MLP neurons of a small language model. Each row is named by its layer, matrix (up: input weights; down: output weights) and neuron, and shows model dimensions 0-159. Each number is 500 + 40 x the weight over its row's rms, rounded and kept within 0 to 999. Numbers have three digits each.
After each neuron's rows is what it responds to, as a language model described it from the Wikipedia text at the highest values.

L7.up576:564547505545461579449472487489560426513526489500475407512504533493535554525465506471496518518476461472502495493514483513484544439466520504484427486514454443479485542506546509500497522493498501541497490470523518522473471524498536555417533415477410542586526562426559540428536518555442509541547540534592596410509503576537475493483489502468500504542529514527545469457498604522520570499508487541498514559489531551489493450542519485471600489513461454531493499413515501476508449488519494
L7.down576:510546513455439419532507505458536467432475479547546521533474464486514497507595542538486500507488499562486493484501454440450610566515506525599466490526445506552451498536491492520474404510545469508404453562527491487434512458554444465446518505548494479507537447433464537511550557515562496548497394479488483512499570496445534506445515460466547517498493510496498536449523441532541531472494531508540532511396541481505544494537518548519540535516479561521470442513533506451506530548494534
Final pieces of split names

L7.up56:472530440475517483577523476459500510483513438488547470451546509447577442524515472546512481470518495524461530456452537464560513543511554457541432477524472481493447501571525483535497509429483509505383464496481499466468587487501508497485428513482543507582513461438547531441590496455489525467491421481439478495468478514476419529481538509540470436542438570462524521536544475576514447488478533463550439464525508485473460535499521453514482470531554468481503505511441527515599501427557524
L7.down56:493520476528530502463442504478507496556447410515529494464550525501523483454512480506462528498472571481478535401495532469556499539564459490467402572496491524501538456546476459464485592440488452524603475457490486502511541497452524456547501523464517451430509507550533506538532534532508512532448556428450494607435517485460573534514533559548555481493516525504533542538462508456530445436499503545474534484522545461500451491464541433442515499509466507431449528533526437469528496559453464
Predicate after copula

L3.up146:501547468479468533494599541507525519500470513493454574571565453480501503525508481521509529534531446491571508477473489503478476554511466440435506446540565491499439491535533497575483517496498536506491539485435468552519576484490445464469496508482531434524450464461476476549542461478553459554446430490562452547480482482501534565490578488527439531452509508493523493533533527427445488467468493502496451496510462520449480496499495439564504556551565575460601481499520596479546497398498552
L3.down146:477507483575487474570417538481488503510468466560452457439509472479549541494500494447440458508466514509489489466508551547586549506501516488547471499504465510502529494446421424482505508535556520514523415497551468520478544527449485526509438481543466538492553458488499506493522537449467535594499530507509556491545518458507386489498507531550577467486430491556538433456432541519551519527524502505532481483479578383519471513494475485450575437467465505489468484477417487468530458492462435
Word-initial subword fragments

L3.up355:536480556545547523470547533505519517481507498521537498516489470391503537556452536502481482437470476464439500510479462515444468577541532537473587481439505500447433574484617576497522506548497476504450531419563491476562527528526492502502511498518461494452561513542531583535541571495474482453491468445496531486452457523428574459486443478495532494460518527544488460532500476438519520523549524519534497448480477453460460578503500515532488573481559514480458554525440494529464459501406512
L3.down355:542498497503457528433480490452561601494463488462485515517590491494500479491490453554538526534455525548490474515555504500526538504515515511532395503524468443565584487479482475470462535420478518545482520512436529493455543447438446463512509461508484449476521540497465455494537503514516577447506581480444462545456517541512423536518534534438489538557513507535575535462515468595470522554466526496535557501546495488535519438465481448435417435503490542486500524542491462518560512577539457
Mid-name fragments and joiners

L3.up306:439531445478505449468517510512506435403516553526518541495459502500505522523437538434523541546511448525529499487475546495601455501512413543459494511531524538574534478519458510454534460496514477537434495462590433556456603481547506533512396458497505487501542503552446484581484477504478511477448442491584467505516467465553482531465512540497523525483472525509525503489505497465511448464501473547467534446475561418516524491457538505453439443506561489519467425470494478414466464523467532
L3.down306:485563453528499479460387572529494509544456517554521542532563530474519445527505473491546506509445481513507558415419467535484503462527475513588545552481506564467558426481531548511485493459481493511498475606458523475464466556477535497491488493488550492443465488468447456467502501531542470551504537540457521525515520494493504496524492541486517485589434487522474511435479463583485414502526534610472426502546546591458497472496492529523517443452565524483480516493476510500435502522442459
Word-initial consonant fragments

L7.up613:437556487482529477474520464561471487503582454507440511547478545538444547525558489563579472528467464520454479474453483524475511549488520471520453564463484532534513450484413538465445507514540503467553493530454437509499565549428533479509471500517474503539482506538443468591537529550462479480523479467552482442514521520569515460474517559546514470514477469466477361433525487500497435514484465425519521424479554495534480505541533486502470451565522459463481520409531493515490422552514508
L7.down613:463511521503484472484508501601506527489576472576496469525509559514459496516495523480514470511515482479557499488482497547480502560492518517578509531541491480493527505496559576464456430564497483526495525590498427448515494509428494538449498485537400539537510552506554542623477490582478480552521459551497465454511514476501530452474521531500502519460468472476563516518440446475497503488459427492499481445425460481488542405517620492497474428541601462514513499535485506478458465502546505
Word-initial fragments

L3.up368:438514425541496502512504480494463518515488534518563450422481459492475495536607482530487489528500438519492492488526494475509515448412575475451543520548493582467526504484514495517524571516442515471517472443494545368559521436467574480505473495487551537488534553457528422537533537514529548448510434536542489436498427449497512584494484524450528566444464447511509516470519544503462539525510542508474537461503520497458455500481473451476545390501507509574462488442543477544494493495521529
L3.down368:573473526477502525540471538474475536498492504473507486498511453536544464416522465447460484493528502517437543538546496457560502549460565532565477426541419435509475545454502508498495496491550544532536488448532533527458488493508496468423494571455560547514561360488515533461462495487487493540526438489461557495544470572496502412561463435498535474506555507483374481507477482469506501479540577460444489443520452510529466483483542557515507478475450564435542521546484525512512515501523506
Word-completing final subwords

L7.up129:492560508508577472479460534504543528512466493563484519514558494497454473488461527519498499537447471507504486532552570484471472533555438490458450498537502517519449502520509499532538548489491494439495443551465425532499548527511547504460526475526456577498548506500496431468455542490505505489590532484452469491532444497555583447505451437609477540398523559460481510533481487453410487476433527457496402511485475534531530516473571439478481586505516513532422482511474465517522430542459441
L7.down129:513461508521517470494498497532524618453491409511547437478532452428476439478413469412493492510516547454462501470494468501468564559619466464520556465505521502437534509422514538482458462496530432437532552485493481558469516453484492541538491463568526496519524524447553545519565466560461475510439468551543463447522579427527483487544523499480461538515475517525439518497498521460530465517509543463490481468448515530535456533456564505557544490484518484508510543469510486534462420470490445
Line breaks after units

L12.up311:456525499478489504571453548470524479556535420467485477441530484491459493568488441451524514436537469502508466482523499458503521486474481479489552452458509495520539469441538543449526494489531502458482509467484491528518598514490508530498516473539491515513563570394462481480411523483503534557453518443446529482575475543527445564527501531406514508494530564510432462579546468473545544519491553530509594538462480539513528500573505496570494477523553475490425515528538508416591497515526562
L12.down311:430538463441537443513517545490530484517514452522536474474604462527513483520530464530541542438472549522433557550490524558467544464581576494529496474576530518436511472508504447572506545486491497519480415450465498540491491497575479477533506524538484484502509508554496498494543527526480445506463463472474551454431545515469526445483558569522490488546484463491538539507564473507534484514489510471556486459452465535477452473496497476548421590501486458486610561478449498478490552517596425
Comma after place name

L12.up216:477518418531546474488461477466566454535533529442555471503450522482547543493526540508563488502469504493518428481465529464492482450568531405476472515464503483543507534446448517529580519567582463510510526463477467487519527479484506459496495483427474508490437482484456466489429517526463459541388461516542503502481506510537435509511555438576418527457491477500527468440493457507483491513547523562442476480504500551487477500499557430521459505396550457508452543481511447378536479472494473
L12.down216:475520490472512498499517520576451456495567445525497455529575460530422504470500555443437569512474444434527532474531433518546592449530546464494537491544467457485554471496548518488529452465494480563488456530564451534469501547533541482520489490438508515492521580461505529417502541488515542506540501602564547450536545512506474536507529522601504449506470514483433513494533473410567520506450510557543527432503488529430473475538485544521507461552451501465528506524456543492528492504434514
Word-initial prefix fragments

L3.up400:529481532487528556491451560475490464491497526473456448515518484561484503522483454556526520518462468517516492498522566548575577497499427569487484491480463558440446500503511489443468509468548523509486544483472500500516593479538528511572566502459566496445485474526510449513465559467528469483530449445544485438479552520525447613574505542481597463463446581528465520505544505451526490459483486487497476506561455464547585443529470517470552525476475454528522508542575443515564438533546493
L3.down400:510464490519499507525498495509465518504527486540492433562510479464421513454460524474549541459500500489470474509599523545565492475540536614482501449455504466457449466574439507457394531566492493511548535468523463505489536480571460486504484515489527436506475476562436472467547492464534494541451517472544510492475495551458493510460504507469496491491464483465515527451532505540516529485499557509517473552542547603468497534387443473580556600494490553597478512577493519498506491441546516
Short word-start fragments

L7.up207:509506393454449492570507555436499540481445471496414467475492442544543557591508433390447550474518549515510483465486577488479533475493522429467574494553449556497513467537463510479508455576520433470474541493513479417523548447520462543486437472456520547513492521548522532525550559469459436509545465586498481487471560475465498494502429536505532552463502464447471514474503491516473552524417478493492477448493502472526491561553490525520502499507541547514461516522508520460470454504454497
L7.down207:488514429495523537472467529435460535466492500462517483474523516514477467421514471581494554483493528465486472456524504479533532497460426512502519584586503497481532471542507518497542477512554547462505486386485524491575454502501466493438502495501465557495519493544514476403537418483461538485535589555510499486455535521450451492474446521464465528577483551449535570508408488486531513469535487605502508451530542479465522520529522552574501544508518536553509520521449526405485467407502504
Table and infobox cells

L12.up42:560511445450473473483436483501516473512503506528517536515499531511447468579457528484456483502580554499480497507465527496610494432463434531506510532513441522570466479562497506486479541508464463450446537506469425406443569531513491421547426521468477560447558485567475524512525494521591508525507493501524495573613525579542526497475577497484491524500498526544424472520513497472522462469522468483502478483498524546472546564411531479501509513495479437547452441553488533493515548503496535
L12.down42:557513555457498495528545486414610553473500472497535538503565496513553487551482512536508570451500484484483536503434480531487576529499572511520471587431475465490542502532508526489461537466488501531495478555400436491465527432503543513526441511512499501525487509551479503506451460476603507470521473468417543538506439427531484458461520511484481523453515422436554468487490500489431497465560470470476491502453559435535490475451541483539433499462566528536442514520456545536426523534519508
Word-initial consonant cluster pieces

L7.up391:537492486524508446443530544510499445477484495427497509499508426413510467492501530517517536415516535470475520518491433503440512515477558507545518472498586454419555523461569491510441544498453501566544562498527488483515518584503526571485510551453451589466540485502532465489454443464428471428491490491526499496495532442538550474454540488520463452501462563466576450527519485420540509474533485531482519456529471537501496503520402543474453456488425491487489481522430489474528422434529550
L7.down391:486550482477515491440465433484517591547518483639585515559563489430498558513404514510568505551505510553470469484469480440592577467473505519449522487541505436487469544545535519443552512450506487464475495494525534495522485484494462479522488430488466470587469454495434562491506497537571460526506529547488493494549514523492475487510502521549514497483459450543498576460449494499481587485471547474500477553506467514547509505568501521589473465477464548509493547504542487529523452527454451
Pre-noun modifier endings

L12.up636:553541488530498500512551511554472506527488505499553448444497492489435438394464441475512546438535522505518451465476520523483525540457470508510530474380595531473528490464468487534488501572530558463485447527507517510475531488485577475502566564460446564489569539480534533494508393414446481434549525433500489491499535486508465474487571481476531509496519580518519450523469507537524453481473521488451556427539522455545489544485554608490507537510507408491475514521483510510473521514473500
L12.down636:532448500501577549478525490537429486454514488524483525475556499557475495506440516491453485476482564506516509468506530513514523465500482545476424558515494506478522524547465540454546459438507401560543562515534518468484503500509525499453493520475487470505484451464502498379479530549531564457512443527483553501504488500425475505525470573417474480584514462391473561476482502549570526433467465458449492575514563539492504580470473473561488502419507514518489546414456499568494470504489463
Nationality adjectives in descriptors

L3.up127:565538536503570428499451513485518500502535510479518494466437568525560474550539473502460547541514501502483470477560574506406551506462550431463509506471524456508517470490549520512476459459546473552513540485483470457441499477515576459528456604504516475486449514478443528589512464429513423482512483525502550544512443447457562498558542481467487442463598510518511415459469463498548536519463492477480522507527423464442457471489493467525499506509449427570462474502480463523522445562474477
L3.down127:486430551487561479455480512493481522478482533551536415378529458508486487476531477588485470468501457521580482475443481554456544481493522541475451523533461517527450522466500457490489474573539502524436499534488484476510533522521492450562462490522484525543488447502549478475413505489481533520527514475494574487480457535487392461553419502591447574485500472482517520524484463418580451514448493501448463545571564432483476446496447510472527462475536415491550534506494469486479516511476512
Mid-word suffix fragments

L12.up536:477543501509493547472559508535512430484556537578530515453524495518549500539496525528444430413488563515539466479519537511524443497495469446494533455471518532474490540553551413500485494458565488569493470543469490521503549577502504527437517445528436522463517466540537504495558475488465469422494497525565473508477538512553491444505550509437464414578495521555431552502486533549534543495521496561484462533550576472404486475512567513451479458519438479423509473529458540452442477517534501
L12.down536:602498487566545546518502532487562427530496494539542463522485420534433522516571469573541490459486483511539522559478448435524483507512494476467456569499487505496478458533523546496566572519493425440509460465528518557555474453427463463497404530491522494538512422544488617477581494497502514470490476543494457519553491526555491481555488474502504493525445470458503564495526475505480524562518519557484490509481519524432552453469473503537472503489481441547451457495533433412455493543458498
Word-initial subword fragments

L3.up9:473479531490506509483455484535553434443514545490510526444561494437539546480447520449502492512454429466506578521544545463515502427502549463516444504552483534500462454556504542559558491487477480489448507494439534467431556480497497496467533476470481484432499528553434605545426516479522465502446514463523525470489481518509583520379517466497532484424485530379501506557527484514536479562530543506523527492486461460494557472528458572545553537519503470529439476494558502527541535441501531
L3.down9:507448499540567415504527539434549516529484413463476462487510455521506443510530497471442486596504548570459461478457506508495469547454445483488563454528584486538546565457534523484516493502469549484527460500564504437575495463449542608505561476501556512546488479520528493523503469465470460503544454458482488496563458453466503454489515495485532557507530503470477453511548501487458426465485426494469499521604457509460428558542534455497501544538496575531456501576490490464475532452494518
Word endings, especially "name"

L7.up136:598540556499471537547493447502462532450544489523472491478485557462524532560476535537489541479523497488506489481549530481513460491506435498451551479532489455511444584535559539580480471497478573493471510501602447469500454527492540468549442501601521486510570581485566474525442563514534592467505547507527509516489485525510489507562547578500561476520446535547510513538478545470462481476486471489558492478546505452471469449472581528502543499476491526454476411446544542502487435538487438
L7.down136:454491494514479456509492481413434490538463498509563539522494512546454572459452478556485485487540391515513544510499448498538500484494503468476521525544451452459549497390518497470516471490507504490478402523526490460522534528513489530487404504490459482491524515517419543544571444555585524494452494523544477481548453455537515466466446456502486473481529449518469501465558488555525455473550504539540570559428462485586491445463476453557468486533488516487480558609500490474428523481473460
Coordinating conjunctions

L3.up334:474518583545487468412499433488557564521524466497505483550562440504525466551539430472518506530466548476486543448544563486548462521527457551494474486472505474468482451520593469455429546564526514459474473448436489504528455502474464490536489482567453561468558505464513530505469501485516564388407501507472520535521465421572472516486497543544518461458552534442533467497538544489414503451505531496531475519468464561483436487536508540520447492558530491480520534458497540427466515528496478
L3.down334:499500469514500528496588476458563496457500481540386481514489488523491532455440456563496481482554514526470474511487528539458581538565460512394505581466514501505525461481492483535548416489471496493489484489543530497443558519597519518539492479495517395529509534526568474585533453572482492481444474555542447578455506524477570538513493539512525519466460475567488422507474544495450456437443459519417483504556483484510499509504539514533519509468473475494451495517598505543503493510506530
Preposition on after heads

L3.up19:562483469505485483483487475531483462496549505472502502507511495485486479418506465520437523490513531470470462561493518512549545581520523528475518553506550545469580477487521508464529538517554406647493533518582479526562501527535501529457484508516487555535548498483570468489491483490444564555477482552485495464482508464539499481479488583505462466536609561416465560484521518421523475492571476480494502431504508455475525502514518562444473512445448399506554530532425477455517457521526474
L3.down19:518515493556440437444531529527438587540511562517524494481496418493476528511462529597527512495527448500538542473486558472517429557421463465537485498486537454470492435501549497555454538450580499518519468522470525501524483511492506447473603499518451450525501489449490533459463492562498438493473474554503523482527521526399538470487551498478491504483463448531476473630450517465544518496448478549473526512515520562512487520500482545447523498528487481548432519396544560476498538535508558
Modifier word endings

L12.up446:497576609549549528516498518523556510486499490474481520481612481496515596543502496478516526473490498554491470506517391479520557509487551541499489520488487566507464503457526439508503449527479537478453471473438532482429535478514546546597489478457454516568469525477515533429463542403515428478488484453492429482550531504494528506456462511466505466441538495490523455456527557435496485567453584535526476511497497528522465543600533475536438542492521458493543451485532495467527467562482487
L12.down446:484436531434498518436458512505612498502464505467447482527502443560457579507463427493501463466492503488481566565492462520429487478478472495470500456504490492445542417480477509499478572505482495450433479495438510491536566419562480471506456512452443433593467592496544510499511431529499493480494500451448471534560503489534474499519447491500522462512481550521511505502484493476462477564544468528560493557496492501428466492535548540456429449477527417499537441565451515512538559479498564
Quantity and ordinal determiners

L3.up13:506522568538541576504524458495491486461473465571508503462501505453477482429468471483413521525461402481445499491459434536492445549464567490552509556555489516468543447491561547528488478507551454457513537460451492442462503491485511430506559508439475460543467548438526545456462505522517420492542482533503494557473481483552506540504463453462551542497466462476492496546571529485485606430538497522418592440493504476459446477499441481491490428525474453500483459516550470475514468525442487
L3.down13:526522446535486475495540459529573604522559496460496457416527516539451516506510562536465473465462470450506512505524454489385528473601499491390484465484483510502528529487472475514468520544508473508504470502439508529495557478511525469543585436573496530451541472520498489530497585533555486525490518507464562460521508549405468511516517545468491509420466457476528512510540437499467483466486545490449472487465478465523566529474447452463463570426472434539536485465482504467542437519512434
Final digits in numbers

L12.up190:459523496471454477481447497487465530541496433491480490495505513585507434484438552494489528509506480475502459506464483482598548459503498465488471499476513407542446443542488505529582457489558502551473494518468527440474509481508476573528390499480525497470540528478519460470518492502478592494467470492505487486558473404471530500540524566450505558504570549463499474473445527471461465570409484556460529452579515529517553488525471488481480434550548399481574545466507499508577479507483448
L12.down190:510543568520501485514544537486541584497509469494473466521489479501470561547465473533451487495474466480528443511440487445566562424439502462486498493496457489474419540516517450516499426473485495458473458449443556481472509494446487516526468463516490490457548454498585523456429501470494517589460484580472498534509511523449490453562575493452468491435546540425591435463541553551460516589529488471463486580536487515457464526479448441500505458508440563438479492500520491506491464484515435
Date prepositions and mid-number digits

L7.up194:518491464524455465454468505425494422488535521534527509500562510487503480560603514498552477561470511443507517515485446425458513468494485511538410513531497470573467501519503518446457460512441505480528472453561493508480429491461422514541503462482448450424527516529460550510543499500507483502501545518564520400525541502509472533438491501537484554552553590506530469465490534482533497491442474438533521511424545518541575531523447537493532600537478507480492525452492579445512440485475422
L7.down194:483485484536526467511504501464538524455472466507573507509542510522460503497452551597450578560504428527510525506548473589544465480406421494503514488527552483499535459532451446562551546435491472511504515524453487478513520554574579478462499494489439509529501496475477438518508525557521468461416496480451535535494486531482569552441481557458434509502513519445511462563422511509486542481488486504456506521553401539506494480456512571526511557481515452492504507460525538430526504591500577
Short function words

L12.up489:542469509509486513458472512455536534477555520578455509494472496503535524536551488551492499436571494538569561496528505517534556503543484536382485505464483544541503559589508535465527477473495486485474466515469498503452482496595437487489451497478503524522478435473483468569519489568488510512519393475479496499527435512522397474521532504455495489436489458412597546463437538514483495529523517465564591542529547476565523509474499492531530480465501455495563474486473469591466478420486503
L12.down489:523513475467460489521465495487435476474477462535520493420589450484486476504484538500486479573527500417457460485493505551513585428531505468478458448499509504521482522472540582492455469522477539557458517498476503517452497524494519595477564500510559475491554499584543465506467464472571537605504509606505492464535528490507528484393487486438503515569452439520536550485496514550555448532550492497506445492490476458519537493480517537563516470585444439464540473512551540489537530577475497
Word-final subword endings

L7.up637:489508498499520467495480485480527543501540529482469470490503580440477492534544486513502477519520489543555488500584511546527569482468479542497509469550455518500479525506515507543571490501518523464410473506491458494515483473484517568449552426488453549553500518451528480554473567590494539412547448504526535486443500563496488533571477477503498444418547542412480437555444516553574476515575523535477499459618541428505468465496521543548487569506479464523493577467495544473521483551561538
L7.down637:475491494490487439475550523510465514553475498521525528559535488570492531389484480559539506517496507483431497497460565471495537527517507555534483431537495462568472437443568470451452509408527505509537463501520444519525451447460568492508572460516520481517522523548579529431525447533552509563464475492458434483545574503509523494528472516493430479539445489525527513483472436401476506508483398463501468477462508530515505548501481512404527531438506496510538478528573498484455549531511578
Nouns before prepositions

L3.up449:530536528549471513513500473528477539479518464535483507425521554437463481513430441460488453545494503514474457514526498515512452489538529505460477478433540509511536548506573504501535518471438467441464532405448519487463517474506514510483506486457422466501536519588480490466488518488497484445482527559462525492488521532457506470432479456566446523512501419530511493477525473567509452455490421420476545589492560651501431478533443507460488547490540413459492532482456500547493515486439427
L3.down449:456474539521560501465472455437616441543486447569525484472465473521545572495508533417430545483479494528515545458471499463529522512487533539526530503576430510476467447451417575495444481558606483473510475497477540554530506490470392441478500468473491532491432489521513474494516534533456502488522496504512500474513511565474423484521554521483452488518433568489456485454573462560535436500549485494508497512524567501497566449454471541495502481455503525535547471474471473475428504527510452
Word-final piece inside names

L7.up61:489516459490489456443470477529614532431496501518517497465573514543463504558520450540483412460537459513498543392504548544440476511529481483496482483544470499511483478449505511480423514463523480492458530465551549511502480472557545482563524559494529538467552509450493539506481443503537523455443469492503518471510509443492412484507444476429532533499596508579499459512553484481484501484468450529462385499524527499523508491476487411470548454512563408525487495535529515585478514480470424
L7.down61:482437541568562431470467553518459466541453503493529457461470412490560488515512542505479482511530462534569464512470493562470580503496497504551509548537525475518546498517556496505526522534467516492545590562520468510480490473516498429537516535458487506493512555511436500535465504476526506488562500485523534420478459540482581490530450510489440513489483503466593493459488503624502517478516439537418492465520479543499401384499438509530528460458454464477533569524523532518485479483434559
Mid-word fragments

L7.up505:515573497522442518466434508519488493472532434529442522440461532430534467583449509435488477492452494504580503401523463441498512456543449521435505494481488459520511472469549470453467552449490520474492445490485449510565559580544493484457474479520497557463523505517475443485505476512558476544563479483533557440503496454492457461545497503466482552538570474507448537510485476467502507517546547504509531531490543521497500509535517539524559500473487536509570506461592523556518574480653451
L7.down505:531472531469540483518465496474521520521535449588531528602484493520528543478557431501509452463524492472520466438546534496534446571487515503451544535479444453465554539497559485513488505555474575536491529542475502517499541513442439448515524417546424504500490429519496410495458443500528482483535477521522480460499399445490520505498506480535417505496436500521489502520415523454488506482490483528478542487417483517448527474503484585518504486476469459416456574480443492515513444571454588
Later word-piece fragments

L12.up349:541494467485447447513484447499483466436502514543495488530444574521563566452399503505459434488436461512480527538519474527398530434505526476501468447514464457517493494543459445536511517458538441512537428470525478495461461441510498506461478435494450489501574495453464495480503538454483529481580446521512559505498480459397490469533531564530447449499501460461439521552449560459571508501479505466466564525498539543477482492541504525544543501468486428516491421452496505500533439449414516
L12.down349:511465453523538448482504455435449555467476464516509446509573452509571484572517571500491525520470524509475424493459493497476499482467529596588491437472440520491459450498430456518503501492504498488527490480486532477550467452541490450496468481545432518503464505544505504529438482495530482514516459488504443546501569603535533483501458427519524546467560496525521470554561461548435523489491551443514562463471505510468552407458474500525520481507516516567473564534503615456507407511525534
Surname-final word pieces